{"n_head": 6, "d_mlp": 1536, "norm": "layernorm", "rope_fraction": 0.25, "qk_norm": false, "lr_head": 0.00677, "grad_clip": 1.0, "decay_fraction": 0.937, "decay_shape": "linear", "steps": 11245}
MLP neurons of a small language model. Each row is named by its layer, matrix (down: output weights) and neuron, and shows model dimensions 144-239. Each number is 200 + 30 x the weight over its row's rms, rounded and kept within 0 to 999.
A block is one neuron, or neurons of one layer that tend to fire together. Before each block is what it responds to, as a language model described it from the Wikipedia text at the highest values.

Occupation noun endings. Final token of a person's occupation or role noun, usually right before a name, as in guitarist, filmmaker, footballer, novelist, reviewer.
L9.down901,188,201,178,193,182,247,205,190,163,184,240,199,217,199,194,189,219,212,194,187,195,240,259,215,167,153,192,185,199,191,211,113,211,173,185,204,243,194,182,192,239,248,184,162,166,207,172,183,198,236,233,176,181,199,254,153,202,182,192,181,213,260,179,157,172,213,181,186,151,189,213,248,185,186,147,234,208,227,192,211,217,225,209,232,221,192,174,172,199,215,285,182,298,172,248,200
L9.down1100,226,169,171,229,140,216,187,205,193,175,212,221,219,225,188,206,224,188,238,148,227,156,195,173,180,179,206,141,193,184,237,216,170,204,164,141,214,204,134,154,172,168,173,130,201,218,149,186,214,158,218,178,191,206,152,240,197,169,186,257,186,174,152,145,181,223,212,232,199,212,215,220,209,219,198,210,155,206,211,256,214,158,247,201,185,241,225,202,183,229,255,232,222,233,154,193

Sentence and paragraph ends. Sentence-final periods (also ")." and ".\"") and blank line breaks that close a sentence, list item or paragraph, often before a new heading or "In"/"The" sentence.
L7.down51,194,148,183,170,263,217,211,189,190,195,185,205,253,229,163,166,172,164,238,179,185,193,176,158,146,220,209,236,229,169,173,191,204,222,214,185,250,246,219,199,214,236,180,139,208,167,228,195,194,221,218,239,194,179,145,226,226,197,215,200,170,179,190,174,234,168,212,202,195,185,193,182,223,208,186,218,182,181,260,205,185,184,179,218,193,218,145,200,184,188,237,241,127,241,158,247
L7.down322,190,224,187,199,187,155,256,220,193,236,196,211,191,286,213,187,177,235,178,196,210,246,176,195,176,165,220,203,189,170,256,225,258,195,173,274,213,208,169,165,212,264,135,208,185,188,204,179,223,218,230,152,218,213,167,179,220,193,173,201,179,223,148,240,153,222,216,187,199,216,162,145,187,217,163,257,219,221,170,163,194,223,186,187,243,164,176,149,238,266,201,221,222,224,241,228
L7.down521,235,248,228,186,225,232,211,194,198,207,167,216,171,186,200,187,229,237,161,194,211,215,171,225,202,215,245,222,214,202,169,232,209,163,182,119,181,196,209,215,182,164,228,188,149,183,201,212,199,190,215,160,177,231,180,190,233,182,213,208,186,203,191,186,171,215,205,189,198,194,135,170,207,152,198,210,238,235,143,211,205,187,204,141,237,209,185,252,229,176,172,174,215,172,166,186
L7.down1095,231,140,217,196,189,171,216,185,234,175,178,231,221,165,227,188,233,233,140,199,186,266,185,170,180,182,237,181,207,187,193,168,191,210,239,198,202,200,131,258,214,186,174,197,210,211,222,206,235,242,239,186,225,215,231,223,207,205,243,205,231,179,227,187,217,186,215,238,176,183,196,125,216,163,154,217,164,246,207,157,185,208,210,186,196,187,227,139,193,234,203,190,186,206,199,153

Person role nouns. Final piece of occupation or role nouns for people, often completing a split word in biographies, such as profess-or, lawy-er, botan-ist, footballer.
L7.down112,247,223,194,210,195,177,235,252,184,215,208,234,183,193,237,176,213,196,133,148,201,160,228,212,234,175,215,141,128,242,212,221,196,169,226,142,163,168,208,209,216,201,194,239,194,212,220,232,179,213,208,213,176,184,275,216,223,187,146,181,188,213,181,189,185,225,224,207,215,210,199,223,206,220,175,155,163,187,152,196,170,177,242,221,143,214,232,195,210,261,182,264,227,177,143,225
L7.down128,212,281,226,202,154,211,162,223,158,218,234,199,165,230,178,220,191,232,195,172,163,182,201,246,217,204,208,139,207,216,192,237,166,242,170,192,200,237,243,158,178,201,173,156,231,204,250,172,158,216,199,217,180,163,192,212,186,250,200,219,204,199,214,176,172,228,210,196,168,231,179,222,213,174,209,208,198,133,193,204,188,177,217,210,205,203,153,270,188,227,213,175,225,211,204,209
L7.down826,239,207,172,205,190,219,199,208,188,221,180,166,170,230,172,188,191,204,222,156,210,186,174,204,189,191,199,201,252,201,208,224,152,182,140,227,201,240,155,178,218,218,211,195,255,169,218,144,182,185,170,212,188,175,233,115,211,210,187,151,152,234,211,191,169,197,254,216,193,223,187,135,187,218,177,243,186,200,157,186,229,221,195,214,241,197,173,227,188,251,223,191,232,202,225,192
L7.down1266,180,254,174,198,201,202,215,151,195,170,209,172,171,184,220,180,206,160,196,151,230,249,189,258,216,197,197,207,182,198,183,208,211,176,178,184,207,211,141,212,166,258,212,161,258,186,207,245,242,200,208,145,191,206,219,209,180,164,252,213,189,214,193,231,141,166,250,151,181,223,203,209,218,222,213,202,215,173,180,223,158,247,214,205,158,192,208,256,166,229,192,215,175,194,219,189

Person-noun word endings. Final subword pieces that complete nouns for a person's role, job or kinship, such as attorn-ey, pri-est, surge-on, stepm-other, sec-retary; also a few other word endings like zeitge-ist, should-er.
L8.down413,222,245,201,236,220,197,223,228,204,272,238,216,118,217,194,182,203,221,202,179,160,211,223,204,199,222,195,243,245,214,233,209,171,203,204,255,252,162,219,172,147,195,201,229,174,196,187,238,229,250,220,157,154,181,212,174,161,210,180,182,205,167,191,234,174,141,154,180,194,129,227,188,229,208,147,201,231,179,222,190,181,220,148,235,205,190,147,216,187,267,258,219,254,194,194,198
L8.down428,182,172,202,247,212,208,271,209,200,183,200,198,168,218,179,161,262,177,217,260,214,196,265,209,228,234,186,179,133,191,198,189,165,166,229,262,250,211,166,196,233,235,244,239,167,203,210,192,201,160,152,209,241,211,212,223,195,291,187,160,195,195,185,191,199,237,210,192,187,176,193,189,187,176,186,223,227,189,196,186,151,220,176,209,225,202,202,168,238,239,186,209,168,153,163,238
L8.down662,222,231,189,202,167,202,170,204,192,217,225,142,255,211,166,233,174,154,203,230,162,206,193,208,155,157,216,230,250,240,208,125,198,249,162,155,238,229,155,183,224,241,224,207,176,220,215,163,212,198,185,134,176,211,190,220,209,217,189,238,212,249,172,243,213,187,206,176,210,197,234,214,225,237,183,181,274,203,193,154,219,178,181,216,197,169,262,155,180,212,185,155,188,196,188,216
L8.down761,214,228,270,221,214,224,135,200,199,196,196,209,175,247,140,204,188,193,206,158,207,218,189,185,229,202,185,201,239,228,239,216,197,218,236,177,224,179,150,221,167,284,177,167,220,194,188,119,240,218,199,195,209,177,162,152,198,200,195,208,199,194,193,196,164,186,197,248,159,197,194,204,170,185,190,209,162,182,215,175,195,161,234,209,210,210,209,240,189,202,256,197,209,141,221,203
L8.down956,164,204,191,220,198,150,283,242,197,189,127,177,186,207,232,175,224,223,217,228,213,182,171,138,218,222,217,237,186,196,179,223,194,175,172,271,190,223,188,190,266,173,177,177,215,133,158,200,243,195,109,161,203,152,175,201,144,179,216,236,218,157,220,223,192,181,240,165,220,190,215,159,243,192,172,201,201,177,218,176,196,175,203,233,173,224,214,217,217,240,221,184,221,175,207,183
L8.down1107,280,183,162,154,132,199,203,201,187,167,161,238,206,187,213,197,178,292,206,202,214,231,204,180,185,217,203,196,235,214,228,197,131,189,223,247,182,214,143,252,225,231,197,197,232,186,241,214,176,210,202,163,197,187,200,217,247,232,211,209,200,223,217,192,177,266,237,172,214,206,150,184,195,197,169,226,165,190,178,261,204,198,232,171,177,203,208,209,190,234,218,178,139,185,133,186
L8.down1365,248,233,271,207,224,200,227,230,194,208,254,233,192,145,217,218,216,187,195,188,146,197,169,256,203,175,226,173,210,172,158,171,220,210,216,172,207,234,254,215,194,196,214,185,186,260,193,229,171,223,202,191,195,168,209,201,182,207,234,168,199,192,234,229,162,150,150,194,215,248,167,231,251,161,181,237,190,212,216,179,225,199,216,249,204,198,180,214,218,198,199,203,213,231,177,196
L8.down1514,246,290,176,156,212,196,168,165,229,223,175,162,160,191,212,156,231,209,185,209,170,224,231,253,212,215,251,222,189,198,192,228,196,223,222,174,229,242,218,218,208,243,214,269,202,140,204,157,162,223,217,218,190,203,242,177,194,184,257,211,228,207,193,127,142,190,247,130,181,188,249,226,189,158,194,196,170,123,194,206,172,260,199,235,206,225,177,194,238,215,216,255,225,213,235,189

Sentence-final periods. Full stops ending factual sentences in biographical, corporate or historical Wikipedia prose, often before a new paragraph, such as "...under the symbol SQN." or "...in Erie, PA."
L9.down175,206,199,179,187,290,184,158,189,221,225,192,257,182,200,214,153,182,251,194,197,234,235,147,210,187,196,206,209,199,123,205,203,186,183,177,257,245,156,141,203,186,195,191,197,170,183,228,221,246,202,201,184,215,200,173,226,182,204,165,240,144,191,182,223,228,220,215,212,249,226,256,154,205,191,183,175,216,181,234,197,218,208,151,209,190,186,205,195,233,181,152,199,206,256,157,202
L9.down1097,122,210,152,238,203,214,184,148,174,222,188,181,217,225,184,204,197,157,193,193,254,235,193,223,236,210,203,248,230,184,150,195,198,118,236,170,254,182,155,195,146,226,176,198,208,219,181,222,183,220,204,280,241,248,196,223,205,167,229,176,202,185,240,166,136,215,197,206,179,187,208,176,179,202,229,216,249,187,188,157,211,216,201,217,210,211,202,220,223,175,183,218,156,184,193,222

Sports statistics fragments. Word pieces and numbers inside sports or military stat records, such as rush-ing, y-ards, pass-es, scores like 7–6, and unit abbreviations like in.
L8.down242,204,204,182,200,155,169,229,240,217,185,198,179,145,215,203,200,250,167,193,202,171,185,210,166,207,168,216,195,212,199,209,223,191,182,152,269,198,136,118,190,222,175,188,187,221,256,187,211,131,191,155,185,190,213,207,244,154,174,212,190,206,164,229,161,164,202,212,171,227,233,242,171,188,227,243,202,187,202,205,209,184,180,251,215,198,205,230,248,196,214,175,235,210,183,193,212
L8.down306,203,237,206,185,204,227,215,222,238,249,266,203,206,210,167,159,224,237,185,215,288,207,151,247,259,162,186,200,193,234,204,194,209,179,207,165,224,187,179,201,185,184,165,211,180,224,154,198,171,178,197,167,239,177,215,226,233,186,191,182,175,158,199,181,195,215,200,192,187,204,243,155,171,274,219,199,185,181,217,195,176,174,264,205,231,192,233,250,249,195,213,230,165,207,212,131
L8.down694,140,195,195,233,213,202,213,169,181,164,195,246,232,210,162,190,198,244,173,178,183,198,265,185,195,217,150,196,222,156,171,235,230,229,218,208,201,159,219,178,187,180,218,194,224,223,208,193,195,204,215,179,196,181,226,237,217,218,207,260,213,176,180,149,186,191,207,197,168,202,180,183,230,183,192,189,149,150,222,191,194,253,222,201,208,230,238,211,202,169,166,161,245,214,191,208
L8.down714,176,179,189,216,221,176,175,170,223,192,221,183,193,227,264,163,231,195,208,137,148,190,218,206,232,237,181,205,226,198,203,191,222,176,176,180,182,247,163,195,210,186,202,198,199,198,219,204,218,253,218,207,187,184,233,232,203,134,240,199,241,271,250,215,191,144,213,186,191,188,228,216,190,173,179,217,242,208,203,160,192,169,174,220,222,143,124,177,200,256,231,188,202,195,200,171
L8.down871,232,203,241,202,184,269,229,235,183,222,234,174,193,226,164,248,165,199,210,180,195,205,185,194,211,155,187,136,232,185,175,157,163,168,168,220,239,241,214,242,152,217,230,141,188,271,206,180,225,224,180,157,140,246,209,228,180,201,235,223,200,180,213,186,189,233,203,210,151,219,211,194,138,196,244,179,180,203,213,187,181,138,231,155,215,203,217,233,229,224,223,151,179,225,201,236
L8.down1111,199,222,206,208,158,178,188,198,184,193,141,223,215,266,173,191,224,190,171,133,206,242,186,135,185,180,224,163,194,169,210,201,207,198,141,229,230,203,176,273,215,202,158,190,210,210,206,180,151,216,230,209,179,119,200,139,165,203,242,194,234,230,182,254,202,169,269,171,248,185,219,188,257,209,229,244,201,146,200,232,213,168,179,245,222,157,285,186,211,225,224,174,149,177,190,161
L8.down1238,177,210,178,198,213,202,203,229,185,165,173,186,178,209,222,192,190,158,224,172,216,138,241,221,227,229,239,205,213,211,154,204,224,198,233,219,215,246,256,224,181,216,186,158,194,207,165,172,163,201,180,166,186,164,223,174,171,152,206,219,230,233,205,186,232,180,179,191,197,175,212,177,192,218,203,183,190,144,186,209,198,212,239,209,184,235,181,220,253,259,220,191,202,256,254,182
L8.down1421,187,169,228,190,222,241,243,238,220,186,227,207,192,230,200,214,188,155,180,202,203,212,212,220,211,227,206,174,181,239,196,257,220,199,217,232,234,206,282,237,188,190,184,170,210,223,214,166,234,235,160,207,215,226,223,239,267,248,277,197,187,216,198,247,185,197,226,204,249,183,217,200,158,158,168,184,173,162,187,175,225,193,238,207,189,199,173,230,232,205,144,196,237,231,164,171

Main clause verbs. The main verb right after a sentence's subject, mostly past tense in historical or news prose, such as announced, rejected, said, or the -ed ending.
L7.down46,219,221,234,217,187,244,180,226,226,137,210,221,239,154,227,190,166,213,167,199,176,243,167,155,196,187,197,198,249,191,219,138,183,187,253,150,176,246,219,211,246,162,196,206,186,204,210,226,230,190,160,211,184,194,198,242,233,172,249,221,200,172,176,189,199,197,233,251,166,202,173,257,181,136,214,187,124,209,220,258,228,125,148,225,241,168,181,213,178,177,199,171,223,223,184,239
L7.down302,170,193,182,198,245,181,231,222,165,198,188,230,181,155,187,231,144,237,189,218,210,235,205,201,206,257,283,250,209,161,206,170,181,168,199,204,164,255,192,224,199,216,230,217,179,178,257,176,241,198,155,219,186,211,193,157,190,231,212,200,214,168,202,211,221,164,186,184,194,197,174,224,232,248,175,215,183,201,176,233,224,180,234,251,227,201,227,195,261,210,201,158,200,220,231,233
L7.down901,257,177,223,228,177,173,162,210,154,91,248,260,192,197,210,266,205,208,226,202,226,245,149,215,213,161,152,153,201,230,194,202,144,189,250,170,234,204,214,259,180,157,183,246,206,231,184,212,238,224,212,197,201,234,212,174,242,226,215,155,177,264,229,184,211,224,243,223,180,219,240,204,241,160,192,195,192,198,162,238,220,220,180,252,184,169,234,208,164,168,193,156,205,189,177,194
L7.down1150,267,154,225,215,190,182,232,251,222,176,264,218,178,207,192,176,221,233,167,208,176,194,168,150,243,163,191,194,223,151,181,260,156,222,188,184,187,231,179,195,196,225,211,196,154,197,200,178,202,209,222,205,235,214,211,220,236,202,213,237,175,245,239,191,194,188,168,191,205,176,183,224,203,161,199,198,234,179,235,161,239,214,211,263,169,144,194,143,197,208,250,189,192,228,152,205

Verb after subject. Fires on the verb or its first piece right after a subject, mostly is, was, are, were, plus split starts like h(it), l(ook), H(ave).
L9.down450,225,237,203,202,194,193,182,275,203,243,188,237,131,166,221,213,195,201,194,176,193,230,147,206,171,200,190,176,284,176,218,186,213,129,213,200,238,257,171,167,180,205,204,196,174,163,171,242,200,172,247,167,202,217,256,162,264,178,198,228,174,228,165,216,239,219,222,172,243,149,229,203,245,195,186,224,158,202,191,193,176,170,236,233,201,160,185,216,182,236,154,209,197,216,201,162
L9.down512,203,195,208,241,153,194,215,223,231,216,242,168,149,220,167,167,249,146,219,222,246,211,138,190,197,200,177,155,180,193,180,211,200,197,181,223,191,208,174,211,177,204,219,219,110,213,196,233,193,220,240,198,139,175,190,183,179,190,209,193,217,206,174,164,213,182,224,185,161,202,152,216,170,214,142,267,194,200,183,136,218,201,191,212,219,212,203,158,204,179,189,163,228,238,189,194

Sports career stats text. Tokens in sports biographies and stat tables, like his/first in "made his debut", over in "win over", and FA Cup headers.
L9.down304,282,219,231,208,191,208,217,208,228,156,149,208,198,174,215,207,216,206,221,224,247,205,240,164,190,183,199,202,174,176,226,232,276,208,160,146,209,166,159,171,226,211,226,152,182,197,188,209,197,181,195,223,251,193,145,214,226,203,195,157,221,206,203,162,225,144,226,157,190,216,196,227,185,132,223,204,224,225,190,166,233,181,213,190,183,146,172,184,196,239,172,242,188,179,237,161
L9.down538,192,262,198,167,197,195,206,179,172,141,226,248,243,153,238,167,194,204,238,194,144,212,202,219,197,232,205,238,168,170,181,211,121,191,203,214,182,189,186,168,160,174,203,208,244,162,180,205,175,259,207,240,220,200,251,151,158,236,181,176,138,247,286,169,180,188,203,205,187,201,200,178,210,175,199,210,193,211,202,223,222,238,174,155,203,233,185,184,232,199,175,222,209,208,196,175

Sentence-ending periods. Full stops ending sentences in biographical, sports and place articles, often right after a proper name, e.g. Elgin City., Barneo., (EPFL).
L8.down9,228,189,199,209,226,223,185,162,238,220,195,220,212,252,225,176,211,167,210,206,241,166,190,236,196,162,240,235,222,206,210,226,232,194,159,196,175,238,158,164,192,208,202,222,247,182,189,186,172,201,189,205,252,249,200,172,225,162,188,153,220,204,175,217,220,220,231,216,176,171,230,140,211,218,200,205,170,231,197,211,204,185,205,201,237,224,212,187,228,176,195,198,228,239,190,204
L8.down29,165,187,174,242,208,200,158,169,151,215,212,185,183,198,239,155,153,256,123,231,245,184,201,206,194,206,144,232,239,155,232,192,202,212,205,209,220,207,187,169,174,205,219,220,237,186,215,210,199,197,194,210,203,164,200,202,208,218,206,190,246,221,200,223,207,203,198,213,196,176,209,205,186,175,243,171,191,153,178,204,192,195,196,218,238,218,141,209,207,213,170,199,168,224,191,240
L8.down113,225,157,245,246,207,204,244,227,176,219,136,175,138,191,135,224,210,183,146,172,138,201,235,251,192,219,222,213,227,187,226,222,161,225,161,197,210,170,191,187,173,167,224,188,193,188,228,246,159,201,230,189,240,223,244,214,256,233,254,216,201,227,194,196,219,161,203,179,148,208,173,174,216,185,230,217,207,201,178,202,217,167,228,202,186,201,188,227,222,228,230,217,140,129,209,208
L8.down487,200,193,217,167,208,153,206,210,203,207,179,208,169,154,210,198,199,233,252,210,172,258,186,188,220,185,194,217,172,202,135,237,205,215,214,180,192,234,174,195,152,200,171,202,152,184,213,190,215,210,233,182,129,219,194,215,191,194,242,239,212,212,218,221,198,173,149,182,179,166,155,182,152,202,179,240,195,175,201,214,249,198,213,200,216,198,183,167,143,190,148,221,219,220,267,223
L8.down1038,113,177,225,169,232,171,158,203,255,202,200,210,251,231,189,212,187,228,280,208,178,210,259,188,217,166,246,216,269,247,145,244,200,202,204,240,221,211,202,189,185,219,138,176,219,194,210,211,183,189,255,206,116,208,207,164,204,176,240,187,221,204,181,167,187,181,158,214,181,206,175,139,164,215,213,154,186,260,246,228,186,228,226,189,283,191,208,237,201,207,196,248,149,229,180,129
L8.down1080,257,133,133,209,203,168,192,206,226,205,170,212,215,186,167,185,226,240,169,207,184,195,190,162,193,234,170,187,241,173,231,236,214,186,196,189,194,204,225,191,190,231,206,244,244,171,186,181,230,207,171,204,225,171,187,247,192,170,187,226,203,202,224,210,223,228,198,222,217,239,172,155,191,206,237,139,201,203,188,181,294,207,241,236,185,168,215,210,162,192,167,193,236,264,228,173
L8.down1373,184,197,249,235,201,196,247,161,168,186,223,219,208,214,184,168,222,149,204,237,236,178,205,215,158,234,221,181,207,200,213,185,195,229,207,209,143,155,203,199,186,282,201,239,257,199,220,221,159,239,215,215,193,201,194,181,273,199,232,158,189,140,182,213,214,142,212,157,191,173,167,128,199,186,184,210,218,226,221,205,201,213,175,221,201,193,207,205,196,194,218,241,165,188,242,182
L8.down1466,198,191,198,232,237,203,174,181,209,229,175,222,223,207,191,213,227,222,180,190,214,187,208,224,250,183,211,233,198,176,175,178,202,174,194,164,162,212,180,256,150,223,251,177,184,123,221,180,195,179,222,216,197,240,154,132,241,196,258,217,184,203,218,163,228,216,230,187,178,268,198,165,190,243,216,232,218,149,189,127,201,212,196,176,221,179,171,215,262,207,213,179,212,205,189,197

Verb after sentence subject. Finite main verbs and their inflection pieces right after a subject, often a name or pronoun, in encyclopedic prose, e.g. was, is, hold-s, achie-ved.
L8.down139,194,166,252,201,161,185,197,197,179,142,198,276,175,160,233,182,212,174,183,195,199,175,228,291,220,198,175,191,142,209,209,238,150,216,168,157,201,180,193,201,179,216,157,210,202,210,215,216,171,192,197,193,170,221,216,221,215,242,262,226,213,174,240,137,181,188,171,257,180,226,186,178,228,155,157,170,180,215,221,207,198,189,169,171,186,181,198,213,170,216,233,176,213,223,251,176
L8.down246,221,202,179,248,211,233,280,158,228,201,197,225,192,207,232,210,224,231,211,187,199,200,184,191,183,267,218,148,187,207,170,231,200,209,162,202,234,193,206,222,200,187,209,210,194,188,266,224,187,173,210,205,214,209,175,219,161,203,232,154,155,161,188,179,153,229,194,187,200,147,195,202,175,188,204,164,192,265,196,205,229,140,206,172,233,194,160,166,219,233,204,199,165,186,191,203
L8.down344,208,244,243,205,179,184,194,192,257,199,228,258,213,188,204,178,217,201,221,186,178,195,196,213,213,202,173,175,177,214,234,204,212,162,240,276,203,252,182,202,230,182,196,194,134,221,201,266,173,174,182,195,220,205,167,203,250,162,238,193,245,204,206,139,191,154,196,187,215,229,146,241,208,216,178,123,187,203,202,144,230,227,231,240,170,178,148,174,226,188,218,167,271,239,144,261
L8.down534,175,204,230,198,191,235,217,236,256,234,144,194,195,166,141,212,202,237,199,227,243,174,183,203,213,169,207,162,170,190,187,172,235,176,213,148,171,169,226,199,186,231,190,170,190,216,179,219,237,209,198,212,193,223,179,226,152,243,184,194,218,253,185,239,191,198,205,176,201,216,251,162,152,167,220,202,238,195,233,204,239,211,159,187,170,216,188,220,222,198,182,244,177,220,233,237
L8.down799,239,200,233,217,184,216,193,172,174,201,233,162,225,179,188,185,168,165,174,245,234,189,181,224,224,240,206,250,191,162,204,257,179,147,194,168,215,222,232,210,167,159,215,151,138,195,203,196,205,256,180,202,254,225,185,213,139,183,230,190,242,166,178,183,157,204,193,160,156,194,198,270,266,232,172,214,220,215,217,192,199,159,262,208,185,209,220,163,192,245,248,180,172,217,182,180
L8.down845,261,240,203,172,201,194,245,197,212,208,257,204,129,171,179,182,209,223,163,169,163,209,174,215,198,237,200,191,222,164,248,184,157,175,233,197,196,214,203,195,200,171,223,195,224,177,207,216,154,186,173,220,180,201,188,123,237,256,218,218,184,155,140,178,197,214,235,180,197,217,196,239,218,205,190,230,174,194,163,229,210,198,228,244,254,192,151,223,138,256,172,195,233,206,226,212
L8.down1221,232,227,224,211,218,260,187,229,210,166,183,152,190,165,187,187,167,148,238,169,178,191,165,224,227,238,208,217,227,190,207,217,194,222,199,199,221,173,261,159,192,161,184,198,168,180,232,181,188,184,179,186,173,255,156,208,140,203,225,234,196,118,216,151,219,214,207,212,159,215,194,223,191,157,247,188,190,134,205,180,207,198,184,207,172,242,190,200,201,219,207,206,193,227,175,219
L8.down1487,225,172,224,208,227,219,223,179,209,197,188,230,240,181,163,202,209,158,230,221,140,180,214,189,189,166,211,197,205,229,214,201,210,193,206,209,226,222,214,174,188,223,238,191,215,218,207,202,184,179,164,192,176,178,196,145,194,208,152,220,226,214,197,233,182,207,198,223,196,218,211,270,229,201,209,199,184,263,167,234,263,211,197,146,174,208,190,193,106,171,192,220,191,196,196,185